Part of a small language model's weights: tied embeddings, a variant of Muon for these matrices.
MLP neurons of a small language model. Each row is named by its layer, matrix (gate and up: input weights) and neuron, and shows model dimensions 144-239. Each number is 200 + 40 x the weight over its row's rms, rounded and kept within 0 to 999. A neuron's up and down rows have the sign that makes its largest values positive.
Before each neuron's rows, "fires on" lists the tokens most often at its 100 highest values on Wikipedia text that the model never trained on.

fires on: " |", " –", "-", ":", "."
L5.gate93,269,175,205,200,168,287,213,229,263,187,210,242,163,178,137,214,146,237,176,145,129,177,221,226,199,170,233,195,202,212,176,207,231,177,225,163,151,209,176,258,172,225,150,121,194,159,206,173,169,184,153,210,122,240,141,203,212,184,217,245,202,202,221,154,159,179,211,174,174,237,248,166,170,182,190,192,109,196,244,183,224,177,288,233,253,257,307,251,194,128,265,178,219,245,243,229
L5.up93,209,217,226,177,181,156,230,186,177,168,262,147,188,185,137,223,239,244,296,235,144,176,162,209,225,233,181,206,176,257,210,162,231,123,237,176,232,281,253,203,160,275,205,280,209,236,199,179,238,140,149,155,246,163,196,239,234,119,245,245,202,167,173,170,160,206,233,236,158,207,253,144,189,118,207,190,142,173,171,115,140,188,226,160,161,218,245,207,189,182,203,155,177,194,230,171

fires on: " has", " |", " is", "\n", "|", " –"
L5.gate228,184,101,255,133,265,250,181,172,217,162,225,152,258,114,152,166,175,224,172,229,204,158,206,215,267,211,154,172,210,230,193,144,221,218,264,210,251,218,101,186,210,182,199,196,171,134,267,250,177,199,241,221,183,202,235,212,228,108,218,189,156,185,232,199,229,175,235,277,238,188,184,172,209,223,200,177,210,257,238,165,261,185,248,231,255,222,236,234,159,199,150,191,283,205,165,198
L5.up228,195,170,179,198,169,244,166,184,213,104,287,177,209,183,129,200,280,117,216,234,177,159,135,216,133,224,149,239,120,208,214,212,253,211,200,184,254,282,178,251,176,210,264,192,190,183,257,140,280,135,209,253,257,255,190,185,215,163,209,241,166,201,194,171,193,170,220,260,242,199,222,147,279,224,221,184,236,188,204,187,185,164,266,190,184,233,232,223,200,173,180,219,183,225,201,156

fires on: " de", ":", ",", " Le", "-", "re"
L5.gate1113,208,191,139,212,213,203,191,293,179,188,152,170,200,206,221,185,185,210,206,219,168,217,188,158,170,270,182,209,227,185,188,250,186,210,162,133,220,195,162,221,228,160,192,254,217,197,157,170,173,122,150,277,172,187,150,190,198,150,161,227,117,223,222,209,162,199,189,57,159,203,149,167,171,248,146,166,157,192,191,228,163,150,224,305,188,144,261,255,166,215,155,186,217,226,156,263
L5.up1113,140,166,164,307,276,213,170,194,198,241,146,137,215,305,189,228,209,179,263,201,136,218,254,121,147,193,216,205,256,268,183,220,165,161,254,151,253,225,231,138,239,143,195,212,198,232,279,192,229,157,227,220,273,187,181,173,207,204,261,218,163,198,183,188,215,127,209,163,173,169,251,138,232,239,232,263,169,254,219,168,285,142,158,188,199,201,218,184,176,180,150,121,164,188,156,218

fires on: " and", " or", ",", "s"
L5.gate259,213,298,233,206,197,145,205,322,278,231,263,277,213,226,221,199,222,249,242,257,217,189,242,132,185,113,188,91,191,157,186,175,239,273,231,280,187,237,148,245,145,175,211,200,266,175,143,182,230,191,233,208,256,194,199,194,199,272,177,210,247,218,156,192,233,234,144,192,227,210,225,183,172,275,257,193,255,205,167,192,235,225,64,211,188,182,216,153,209,185,235,162,196,217,227,250
L5.up259,188,209,243,249,217,198,176,174,126,263,244,213,190,222,220,185,208,174,176,237,147,194,324,231,196,240,187,244,238,189,175,235,246,183,206,192,159,184,157,196,226,205,213,242,156,106,206,158,260,257,243,67,192,205,226,221,229,221,226,160,199,223,149,199,233,297,148,217,247,188,124,174,152,205,230,187,184,213,219,278,194,228,199,256,222,206,248,223,283,210,244,188,208,225,222,218

fires on: "."
L5.gate455,175,196,201,139,202,206,190,189,256,118,196,197,196,179,192,183,164,165,227,286,165,214,230,234,204,157,192,171,162,228,228,145,200,219,220,170,288,170,204,183,156,198,130,241,218,182,213,169,177,182,148,162,205,264,169,169,230,199,249,214,172,153,297,197,238,213,192,205,220,263,143,191,205,156,168,235,185,256,251,225,152,163,295,230,266,189,251,171,206,161,196,169,220,197,251,178
L5.up455,231,191,153,188,145,296,233,245,166,216,227,204,206,243,147,218,141,127,241,197,139,184,134,227,165,184,156,176,215,178,298,182,215,183,173,221,229,256,222,204,192,206,107,190,192,200,293,172,194,208,216,187,236,189,171,210,202,203,254,189,174,123,197,179,155,134,185,269,225,201,208,274,245,231,184,254,237,226,211,191,174,155,253,255,215,227,97,236,177,218,210,228,194,195,264,270

fires on: "'", " of"
L5.gate692,219,159,260,286,189,216,249,200,234,317,204,181,243,253,146,266,258,227,166,151,196,196,202,150,177,118,149,208,199,219,234,195,227,264,194,199,276,235,187,263,160,169,233,116,264,182,254,182,241,186,191,163,114,167,185,206,186,130,171,170,202,216,167,175,211,147,141,213,270,206,191,241,236,199,153,174,205,107,151,257,224,189,265,239,178,212,188,240,204,184,229,264,188,144,224,125
L5.up692,217,327,160,259,194,177,197,142,167,223,176,207,232,169,201,182,259,143,219,135,194,136,170,171,230,221,197,154,212,251,253,151,218,201,210,184,206,202,199,157,264,213,226,149,164,187,229,241,189,101,157,117,146,168,232,225,251,185,172,160,212,172,175,228,163,275,230,140,210,155,210,251,167,201,288,196,204,157,182,175,207,185,232,182,212,175,190,141,216,113,207,192,238,235,177,217

fires on: ".", " |", "|", "-", "s"
L5.gate1218,227,181,247,198,194,194,202,170,172,162,216,133,152,221,266,193,158,271,213,288,261,165,199,209,187,244,256,152,177,172,248,233,262,192,188,235,209,173,227,236,185,201,132,264,202,256,225,210,202,253,284,185,254,229,185,185,209,188,190,102,200,189,96,253,259,226,201,195,197,167,257,222,201,222,218,164,134,236,199,216,150,151,206,250,163,225,194,267,223,270,215,157,201,160,189,222
L5.up1218,160,150,216,197,221,178,162,163,177,202,227,180,212,176,212,193,263,253,208,166,210,247,205,183,219,243,233,230,160,184,237,238,195,150,159,170,144,143,185,215,196,171,186,195,230,222,195,246,139,183,191,215,229,263,180,177,189,211,189,176,179,149,190,207,180,202,247,171,158,175,210,228,173,163,124,225,215,160,268,182,213,188,173,229,292,216,200,281,133,222,239,263,232,149,185,277

fires on: ":", ";", " |", ",", ")", " /"
L5.gate348,277,158,188,217,199,237,248,140,232,223,142,183,154,118,233,216,82,233,167,252,167,196,218,175,149,229,221,189,215,193,171,176,139,249,232,176,213,237,192,208,222,197,273,202,230,210,228,210,255,160,160,280,185,158,147,255,238,238,189,211,119,207,251,207,172,176,212,212,276,203,170,233,187,239,169,270,168,206,265,181,225,233,14,288,242,220,237,214,191,217,164,200,213,216,234,281
L5.up348,206,130,207,161,173,267,185,173,155,218,131,243,185,186,207,250,174,132,204,198,165,167,261,154,242,238,153,225,264,207,276,197,222,246,218,180,214,235,174,258,216,189,228,180,252,130,201,222,213,182,186,249,206,169,148,170,266,170,195,144,144,215,213,210,201,212,182,209,261,269,174,199,256,228,161,238,144,145,163,181,190,258,22,264,164,228,217,193,192,252,144,184,243,204,266,304

fires on: "s", " However", " years", "0"
L5.gate697,207,253,243,238,155,209,141,244,145,139,194,231,173,159,206,187,100,211,226,119,131,156,190,146,197,219,250,124,132,167,246,166,226,223,198,162,147,218,192,195,151,166,161,165,137,205,157,154,184,226,161,200,232,152,293,133,253,222,175,193,190,172,307,213,202,200,185,176,220,168,189,208,233,157,167,157,202,215,150,220,188,183,192,236,197,188,233,192,236,233,239,242,195,205,236,219
L5.up697,200,289,238,239,185,149,227,196,170,190,137,239,243,140,146,196,206,272,190,168,200,252,172,269,125,225,120,157,229,200,216,201,249,238,213,267,121,263,143,171,210,249,275,222,214,203,207,141,178,153,192,175,182,150,249,232,201,184,209,214,220,288,226,190,204,211,167,196,139,215,189,146,141,148,160,235,135,207,195,219,205,205,199,238,269,144,166,179,208,204,277,237,200,171,201,232

fires on: "s", " years", " to", "ly", "er", "-"
L5.gate1042,173,201,188,206,221,186,213,195,240,177,251,196,168,185,230,151,234,197,210,140,208,163,179,218,240,244,156,240,162,240,139,192,265,200,255,173,179,198,200,217,195,224,224,174,194,172,203,182,213,157,224,238,157,187,242,227,270,242,132,185,178,206,188,251,206,182,164,100,117,113,119,194,220,210,253,152,189,160,179,157,167,211,222,262,254,108,201,235,197,142,221,169,108,173,257,198
L5.up1042,282,163,145,220,126,142,278,165,202,159,208,196,100,269,225,205,195,219,202,212,184,229,159,180,174,194,178,169,189,161,189,137,198,188,188,237,199,224,241,163,225,193,143,179,168,260,240,199,236,149,200,181,184,188,187,238,270,260,162,176,195,239,197,228,226,199,136,143,197,150,223,225,184,159,168,238,133,181,231,244,229,215,194,183,252,145,200,215,274,199,201,207,136,122,213,188

fires on: "'", "\"", ","
L5.gate800,264,156,167,253,206,194,219,248,240,168,248,181,270,125,225,216,165,193,152,193,165,205,213,181,212,177,165,271,246,224,242,203,200,280,149,223,191,246,184,212,190,245,179,176,238,236,262,192,223,272,176,209,115,153,232,152,150,159,203,206,282,247,231,253,185,161,216,238,238,225,181,125,146,224,210,190,207,195,202,153,214,207,225,170,185,190,137,218,249,191,152,235,120,262,175,166
L5.up800,183,239,229,167,186,135,207,206,162,169,176,150,202,123,227,219,214,185,260,192,153,252,173,170,262,217,225,252,208,177,188,125,197,194,203,226,217,245,139,198,172,207,280,167,178,176,212,302,232,193,225,159,312,178,129,132,188,176,156,262,266,208,207,195,156,207,225,248,249,197,210,236,202,224,200,135,227,167,184,95,233,168,169,184,189,259,230,282,184,227,197,181,272,212,168,146

fires on: " all", " All"
L5.gate214,223,226,172,157,247,127,254,208,148,176,194,198,157,167,220,187,137,141,229,195,161,148,220,223,167,210,208,163,193,163,196,214,187,201,192,199,239,157,186,277,191,144,179,225,255,198,215,227,165,189,218,160,153,209,179,211,144,148,233,183,270,175,111,146,274,204,240,178,213,198,262,149,234,136,166,196,192,124,197,267,177,165,77,204,227,281,227,144,169,159,195,140,215,266,181,138
L5.up214,214,204,259,198,277,193,193,224,179,188,123,202,159,143,275,210,184,188,137,245,219,184,235,188,232,165,197,204,201,225,151,189,261,181,164,245,272,214,260,177,206,155,263,178,148,207,134,205,253,140,268,212,197,160,236,156,250,185,236,232,263,255,190,153,231,244,244,196,187,148,198,314,202,170,221,202,198,151,263,189,194,237,213,229,151,203,187,209,195,205,196,192,202,167,242,209

fires on: "T", " Fi", "t", " T", "lo"
L5.gate640,174,220,200,237,231,235,259,189,169,191,240,211,164,290,257,246,215,222,201,188,285,206,219,184,167,246,178,276,153,206,210,133,211,254,123,234,204,212,213,177,229,211,97,266,269,306,168,167,200,149,191,160,208,286,216,155,194,240,169,187,131,188,158,179,189,214,228,190,220,223,219,229,241,189,123,197,218,260,118,234,241,165,216,276,91,246,232,194,194,255,165,174,141,286,219,174
L5.up640,224,219,161,214,222,147,272,214,154,176,180,260,228,228,238,262,229,196,217,179,282,224,224,171,227,187,183,187,248,155,175,214,183,220,138,248,132,159,186,116,187,243,273,219,230,198,154,193,174,174,142,193,206,205,187,136,195,219,206,194,193,231,176,159,264,247,194,174,152,196,172,203,324,186,222,174,237,209,183,213,216,201,244,215,187,186,223,151,231,199,116,213,140,247,220,167

fires on: " =", "\n", " ("
L5.gate993,206,283,188,221,222,224,224,155,198,209,143,257,187,223,215,131,194,181,120,188,156,160,190,184,231,256,232,245,249,239,197,173,181,199,179,215,193,170,187,303,196,184,189,250,243,244,186,242,143,185,191,199,174,194,185,168,137,131,237,210,220,222,220,204,131,217,214,206,223,263,264,225,173,197,231,215,225,149,227,221,171,270,170,217,207,181,193,169,220,179,248,154,175,249,212,213
L5.up993,170,190,235,230,242,217,247,183,196,218,129,250,158,217,203,144,217,175,166,185,204,226,154,139,129,148,161,172,222,214,220,189,202,144,241,191,224,214,169,198,149,223,203,219,217,238,162,189,178,208,218,188,166,152,159,236,216,149,196,159,107,118,147,199,147,272,181,225,150,202,184,198,222,248,288,253,229,190,160,163,227,213,182,136,201,155,188,191,196,145,138,244,181,208,268,177

fires on: "li", "y", "w", "/", "E"
L5.gate298,207,161,250,181,151,194,242,151,140,178,207,211,198,174,225,244,203,264,170,239,130,215,257,154,193,225,201,174,211,247,133,232,254,166,233,241,198,122,239,184,201,283,210,201,239,249,205,278,191,240,188,167,287,219,139,194,167,193,207,217,301,87,172,166,240,160,266,150,244,231,211,114,253,291,225,159,165,189,210,220,189,157,209,205,186,187,160,163,178,177,226,171,183,223,267,166
L5.up298,222,213,185,224,192,229,173,157,235,169,292,249,189,187,200,210,135,176,189,195,185,235,254,207,227,244,192,215,125,228,210,216,243,270,222,207,184,200,230,219,231,159,191,262,212,248,169,164,171,164,194,158,169,210,186,188,155,195,230,274,250,144,221,230,145,237,284,106,157,274,215,165,190,210,151,229,146,191,211,250,133,192,217,214,177,247,230,192,156,149,290,225,259,296,230,190

fires on: " |", "'", " Town", ")"
L5.gate360,192,201,250,178,198,220,257,193,226,247,227,212,211,200,189,202,121,188,214,191,214,194,157,168,210,207,271,220,226,235,232,216,219,191,147,151,227,132,170,279,191,242,178,205,186,225,279,118,195,182,254,156,137,219,198,210,231,180,207,218,184,249,142,244,203,193,212,227,205,189,101,218,185,241,220,216,124,205,168,193,217,230,174,214,251,172,172,175,206,151,159,131,263,183,197,200
L5.up360,224,228,144,157,163,181,243,135,252,192,215,102,195,185,192,280,260,248,193,165,188,240,262,236,211,154,143,180,141,223,181,201,222,204,161,163,139,227,190,212,189,203,166,210,268,167,232,163,196,311,181,149,163,230,179,203,219,185,200,161,300,207,200,245,184,164,191,150,157,221,171,235,153,170,224,189,218,216,110,206,228,182,130,153,129,257,193,270,164,193,176,159,250,215,212,193

fires on: ")", ",", "a", "8", "\",", "0"
L5.gate305,182,179,197,227,225,188,231,197,219,140,254,232,186,228,177,195,213,183,164,204,270,196,230,215,209,192,207,200,279,194,228,132,139,170,192,225,280,229,219,169,164,200,149,195,171,219,163,230,229,232,171,276,170,235,149,48,187,283,203,199,132,188,245,242,184,220,263,156,161,164,210,240,249,179,159,193,248,257,157,172,221,172,293,264,217,194,187,239,165,172,169,222,166,240,206,205
L5.up305,168,164,130,190,207,116,179,276,203,204,197,129,226,249,186,166,160,179,242,258,178,228,203,175,180,156,152,304,230,163,195,133,269,209,184,215,222,221,206,216,193,155,154,178,163,241,202,173,183,199,172,181,224,185,166,205,161,187,199,214,242,125,163,197,187,130,235,204,219,176,213,141,175,159,181,209,224,210,185,187,235,166,154,185,198,216,160,151,237,233,113,172,234,238,198,170

fires on: " Re", " The", " All", "en", " "
L5.gate72,169,127,242,152,242,159,209,185,240,221,113,178,188,174,234,257,140,222,246,186,170,243,171,188,168,234,229,149,201,199,247,192,209,133,170,241,203,148,180,171,200,195,227,197,283,142,142,171,225,261,192,254,268,153,154,171,214,239,190,193,224,202,164,127,201,132,188,201,200,189,279,177,200,234,247,208,210,175,205,199,223,196,146,215,184,182,161,199,139,228,145,141,256,175,184,306
L5.up72,229,183,248,231,166,170,180,264,217,215,184,178,175,91,196,204,169,206,157,241,194,201,181,237,190,154,257,183,150,226,261,233,216,129,194,200,238,171,245,203,284,166,291,146,232,276,248,93,228,148,266,161,249,230,177,160,257,206,207,146,231,167,198,211,234,186,204,260,160,204,180,251,214,230,208,209,200,242,241,246,247,188,208,171,187,254,132,308,232,219,200,222,257,165,178,264

fires on: ".", ":", "st", "0"
L5.gate581,145,208,278,223,176,234,239,152,225,178,205,193,156,264,163,185,160,207,236,245,183,271,167,184,245,207,192,159,140,182,206,198,205,154,194,211,223,166,202,199,291,242,187,182,175,225,160,251,213,202,264,186,161,225,214,194,158,251,275,234,227,143,220,189,185,191,189,148,268,194,189,184,242,232,184,248,193,206,225,183,213,151,127,226,237,167,177,153,202,220,211,210,214,204,203,139
L5.up581,240,171,142,258,226,293,219,240,213,290,232,130,243,264,194,199,237,268,161,206,151,230,137,203,222,196,125,169,242,264,162,199,199,221,251,204,248,167,216,192,199,243,189,260,194,185,188,228,273,167,188,215,232,252,164,238,161,162,242,237,201,146,213,212,159,242,185,229,230,185,181,175,195,210,67,246,161,166,210,125,247,148,199,236,228,238,222,234,221,147,281,217,165,308,252,229

fires on: " ", " is", ","
L5.gate555,225,169,269,197,182,277,203,229,249,208,140,234,197,165,230,239,188,195,244,205,161,192,260,148,110,119,203,225,189,262,221,145,159,189,149,281,188,237,192,150,128,220,184,221,259,267,197,170,179,131,267,250,169,207,204,255,242,227,249,173,148,151,149,223,133,182,232,196,161,132,141,208,195,232,204,172,247,185,202,201,248,252,219,266,176,203,227,204,260,269,251,171,170,171,195,197
L5.up555,165,146,158,112,170,136,227,193,236,208,221,228,230,192,187,212,237,180,231,202,197,239,179,221,151,240,208,310,187,257,183,147,161,137,167,200,209,191,202,150,280,215,217,185,188,136,163,251,209,198,235,206,222,223,218,219,129,202,216,216,213,197,205,236,192,144,184,156,252,149,200,205,120,233,156,246,135,206,195,174,160,202,226,223,193,204,156,171,245,182,201,225,217,192,189,153

fires on: "'", " \"", "th", "(", "s"
L5.gate123,233,190,165,268,217,168,216,202,160,207,171,228,228,171,210,183,243,242,220,162,208,217,195,217,250,154,101,183,171,202,204,303,275,226,139,193,189,204,191,211,187,209,199,123,224,221,186,181,161,156,223,191,205,152,174,264,153,86,181,158,226,202,173,260,233,242,291,254,227,277,246,152,197,198,244,160,171,143,224,203,159,226,203,218,234,209,195,169,159,231,200,215,196,194,182,198
L5.up123,199,225,203,151,224,184,141,156,185,273,203,204,153,226,188,225,157,156,274,156,224,204,216,192,203,148,212,172,208,264,231,162,163,242,227,187,143,164,134,186,138,197,142,189,288,187,222,177,70,164,226,225,238,206,217,223,228,190,199,219,202,189,176,220,208,245,239,234,179,194,147,148,207,195,200,211,214,212,187,227,250,216,186,174,202,189,161,260,151,203,231,236,240,200,213,225

fires on: ",", ".", "-", " "
L5.gate609,182,140,216,240,236,252,269,200,144,262,206,226,229,213,172,255,143,122,131,186,264,214,163,144,212,266,175,193,227,254,237,180,172,183,196,225,234,146,184,161,151,202,182,171,197,259,300,251,148,233,222,247,210,183,192,62,140,235,183,213,166,220,220,191,143,90,197,151,197,248,204,242,185,159,156,226,186,225,211,194,247,254,176,258,218,114,212,213,292,228,169,106,192,223,247,191
L5.up609,128,157,153,245,206,248,216,159,224,218,201,247,231,202,174,161,219,194,200,206,116,139,191,213,193,234,174,241,218,181,244,154,249,98,222,236,197,235,176,159,251,145,226,200,203,233,205,256,234,210,169,245,222,176,210,291,193,215,189,204,184,174,194,207,183,164,180,260,220,104,146,216,175,253,182,159,240,259,247,235,209,171,217,262,212,205,180,207,182,192,202,149,303,201,245,255

fires on: " ", ".", "):", ":"
L5.gate1033,222,208,184,220,220,267,222,183,208,184,208,234,128,224,254,234,193,246,201,203,157,179,211,223,171,194,192,233,137,222,243,229,235,191,150,235,242,183,189,132,186,202,165,149,210,266,219,234,186,203,193,234,167,192,199,246,242,121,215,195,192,190,228,180,156,168,235,185,236,155,236,185,140,265,173,228,155,225,265,216,154,220,260,259,236,211,199,158,130,165,187,170,269,188,178,147
L5.up1033,229,158,178,224,165,283,222,178,206,251,146,191,129,265,159,203,158,238,154,180,139,155,220,201,65,204,162,151,234,223,248,254,193,210,154,180,212,200,253,166,254,233,208,209,226,259,285,251,210,218,137,215,160,122,238,254,195,140,229,159,144,214,212,199,193,167,226,169,166,262,242,173,116,231,168,262,186,238,251,203,221,160,199,192,234,230,169,173,215,179,209,137,269,259,212,136

fires on: " |", "-", " –", "re", "."
L5.gate406,210,164,153,160,239,188,224,264,204,280,192,149,219,162,187,294,202,226,194,262,214,198,139,160,234,216,107,142,180,242,194,170,143,239,207,125,210,225,140,192,173,234,184,228,167,224,226,152,169,247,235,191,183,266,158,154,184,140,194,233,171,156,209,238,227,172,230,198,184,196,233,137,211,211,176,238,220,195,303,204,199,251,214,225,201,232,190,143,173,162,187,98,188,215,245,202
L5.up406,228,187,181,196,223,245,115,251,120,170,135,162,222,213,178,216,257,232,199,197,146,175,153,139,287,259,174,153,212,216,256,208,209,183,200,266,158,255,156,121,226,231,137,271,232,214,149,191,196,107,228,220,268,237,182,158,187,190,223,225,211,232,201,247,251,189,275,211,182,182,171,163,203,168,152,209,206,250,267,219,213,150,105,189,183,190,158,139,198,189,218,143,115,132,225,262

fires on: "\n", "ar"
L5.gate416,224,229,200,221,249,223,182,195,289,206,180,230,216,176,233,200,214,226,202,171,156,178,196,234,112,133,239,201,203,209,149,211,287,226,202,188,203,210,147,192,132,136,267,225,203,170,184,220,197,165,190,183,220,233,98,133,207,163,177,230,193,194,103,145,171,115,228,227,243,195,222,193,171,202,175,258,228,180,263,206,185,238,150,179,163,191,131,206,203,152,238,171,188,198,170,126
L5.up416,228,169,278,192,193,137,268,231,186,179,270,140,203,229,232,264,184,162,163,270,224,166,232,129,224,242,151,227,251,143,183,179,195,190,105,240,235,225,172,174,208,232,148,190,176,219,88,166,208,211,210,97,198,271,202,234,165,141,153,217,159,144,192,268,186,148,170,260,180,265,237,243,235,205,167,139,119,153,217,186,238,229,173,219,236,98,137,155,190,175,169,206,172,182,214,203

fires on: " is", " was"
L5.gate109,164,165,234,229,188,203,299,189,146,257,201,215,173,152,209,261,175,199,224,176,175,179,219,140,208,270,189,226,195,187,242,221,161,175,206,178,244,84,247,122,184,195,206,139,218,171,174,143,168,201,253,203,268,239,152,201,214,194,190,244,152,190,156,261,261,193,135,160,223,225,246,254,156,177,184,165,261,151,260,207,177,205,223,259,224,204,224,185,200,292,210,175,234,243,258,220
L5.up109,204,245,281,224,201,229,172,176,188,237,252,137,227,149,212,193,135,195,197,282,250,200,218,211,187,197,113,186,131,207,264,200,169,170,199,161,224,199,227,120,186,310,217,242,239,189,183,203,169,196,161,118,223,223,204,232,129,206,201,186,232,184,140,222,204,223,220,215,243,164,252,148,209,152,184,138,182,182,210,193,196,197,241,278,206,174,188,236,166,154,245,232,247,183,238,249

fires on: "y", "w", "k", "ak"
L5.gate775,174,174,222,168,135,188,178,217,187,202,218,215,278,267,139,134,199,235,213,121,271,178,168,198,209,153,231,226,213,116,190,197,239,244,175,190,187,168,222,202,248,283,221,168,255,193,254,223,138,229,221,233,255,157,131,225,199,256,208,185,195,114,219,217,188,199,244,207,222,198,164,138,243,203,174,252,171,201,203,194,212,249,224,135,187,198,157,134,96,237,189,274,172,142,242,224
L5.up775,191,246,205,236,245,152,248,245,208,201,149,199,186,226,230,108,146,211,143,161,224,261,268,170,237,175,191,217,210,150,153,184,236,209,221,210,170,157,251,189,231,207,275,239,235,216,171,241,129,186,196,165,238,174,206,188,149,211,252,148,200,205,180,250,184,248,167,191,160,206,187,189,164,178,228,238,223,128,203,209,162,211,155,146,290,189,227,223,118,186,252,220,189,196,184,252

fires on: " |", "s", "^{", "\n", "-"
L5.gate474,236,126,183,174,236,165,244,118,208,140,213,240,166,236,268,181,129,216,299,194,207,215,227,209,162,164,287,166,169,183,159,229,223,172,174,231,201,142,134,222,111,175,188,224,171,204,265,190,121,183,213,218,310,240,177,159,191,131,185,179,195,172,129,151,293,193,186,287,183,203,184,191,250,196,202,198,170,158,294,213,200,181,233,182,198,180,234,161,195,231,174,155,166,214,210,212
L5.up474,169,196,218,165,204,162,256,197,239,226,222,252,212,220,182,214,148,219,234,214,201,230,144,260,173,220,233,119,214,138,240,143,247,226,231,237,177,248,189,242,135,217,226,204,216,215,239,238,172,203,262,255,215,273,169,208,187,203,215,249,267,109,146,242,277,190,251,255,209,131,194,316,247,170,120,197,155,175,243,228,200,226,243,115,193,230,226,161,210,217,177,180,148,254,230,209

fires on: ",", "/", ".", "t", "th"
L5.gate391,253,161,209,213,178,180,226,242,181,198,233,198,211,211,269,202,263,222,154,195,153,214,117,171,244,190,251,309,186,132,132,215,232,143,206,226,190,222,165,197,132,151,190,263,220,131,151,190,148,218,171,112,202,204,155,276,182,221,258,240,164,132,181,202,181,270,183,126,186,163,222,160,171,239,224,159,190,211,188,205,165,206,226,212,303,206,137,194,170,120,224,170,272,252,172,223
L5.up391,204,228,221,208,211,172,176,184,183,140,177,270,147,164,256,217,251,219,229,239,153,142,194,102,187,240,201,259,234,156,170,158,232,242,194,271,224,142,213,199,139,169,257,199,223,193,219,211,225,173,195,218,202,169,196,218,238,308,240,239,245,143,179,188,212,237,175,200,227,228,125,215,203,213,236,151,158,184,228,231,202,238,167,138,146,175,214,247,146,192,206,205,230,257,198,198

fires on: " |", " and", " Length", " other", " Cast", " or"
L5.gate634,180,114,241,196,125,204,224,206,265,222,201,297,213,199,194,168,280,223,210,103,153,206,156,182,214,201,186,205,263,206,218,202,250,215,248,221,159,175,256,190,229,158,250,208,216,268,135,171,192,162,214,239,263,191,151,194,204,213,174,217,223,156,189,216,221,259,142,149,203,227,173,225,188,262,241,192,208,224,152,184,198,172,161,207,255,201,245,160,232,233,176,221,220,259,162,232
L5.up634,142,175,195,232,214,164,138,167,127,217,189,264,235,118,218,240,168,228,150,188,217,243,262,203,202,255,194,221,187,174,187,147,262,250,168,168,174,180,157,179,235,207,186,205,196,201,162,204,187,217,202,146,253,182,200,156,224,190,98,192,171,187,200,229,208,227,228,207,178,229,211,189,237,243,255,150,213,181,190,181,180,160,229,220,265,212,209,191,172,241,212,178,291,263,211,222

fires on: "w", " |", "p", "id", "re", "b"
L5.gate841,160,199,186,222,195,160,269,215,270,282,192,201,254,201,191,206,227,242,104,256,251,186,267,183,195,210,255,178,168,227,208,230,155,203,284,200,179,166,104,265,180,222,189,228,196,221,251,209,229,142,134,177,252,188,122,204,135,246,229,261,177,150,60,250,205,292,249,197,232,166,162,226,217,168,72,147,162,216,186,244,202,205,232,198,242,190,209,239,150,239,253,250,196,248,182,209
L5.up841,162,191,162,212,243,162,282,150,224,179,171,185,274,163,237,184,244,169,168,233,244,190,178,196,207,203,238,237,167,190,226,117,164,157,213,181,153,206,201,265,217,189,158,300,235,213,160,207,223,186,170,219,159,181,161,211,205,253,273,214,188,262,221,154,154,187,230,197,206,222,182,211,213,202,143,135,168,172,125,180,198,182,239,128,226,228,291,268,217,236,162,91,161,223,211,226

fires on: "\n"
L5.gate604,219,208,145,194,253,177,206,210,121,151,249,228,208,191,172,195,197,197,142,179,165,236,174,154,234,248,261,218,243,174,199,159,232,195,247,200,221,140,161,190,167,269,215,234,166,168,202,183,137,186,223,202,176,207,175,225,230,201,177,211,140,172,195,187,137,187,253,238,147,175,237,212,129,198,298,251,234,176,205,240,228,260,188,246,169,199,227,175,179,221,155,175,177,138,96,205
L5.up604,174,102,254,243,233,226,167,235,233,225,191,233,194,251,209,208,188,201,189,238,140,233,213,201,213,238,119,225,219,195,142,162,240,202,230,222,226,253,216,198,136,201,146,196,182,221,151,169,189,203,244,195,176,226,146,150,172,190,213,131,159,159,175,172,185,187,225,219,218,251,193,267,93,212,137,221,242,148,186,163,171,239,183,275,252,166,270,225,205,209,201,248,193,244,199,194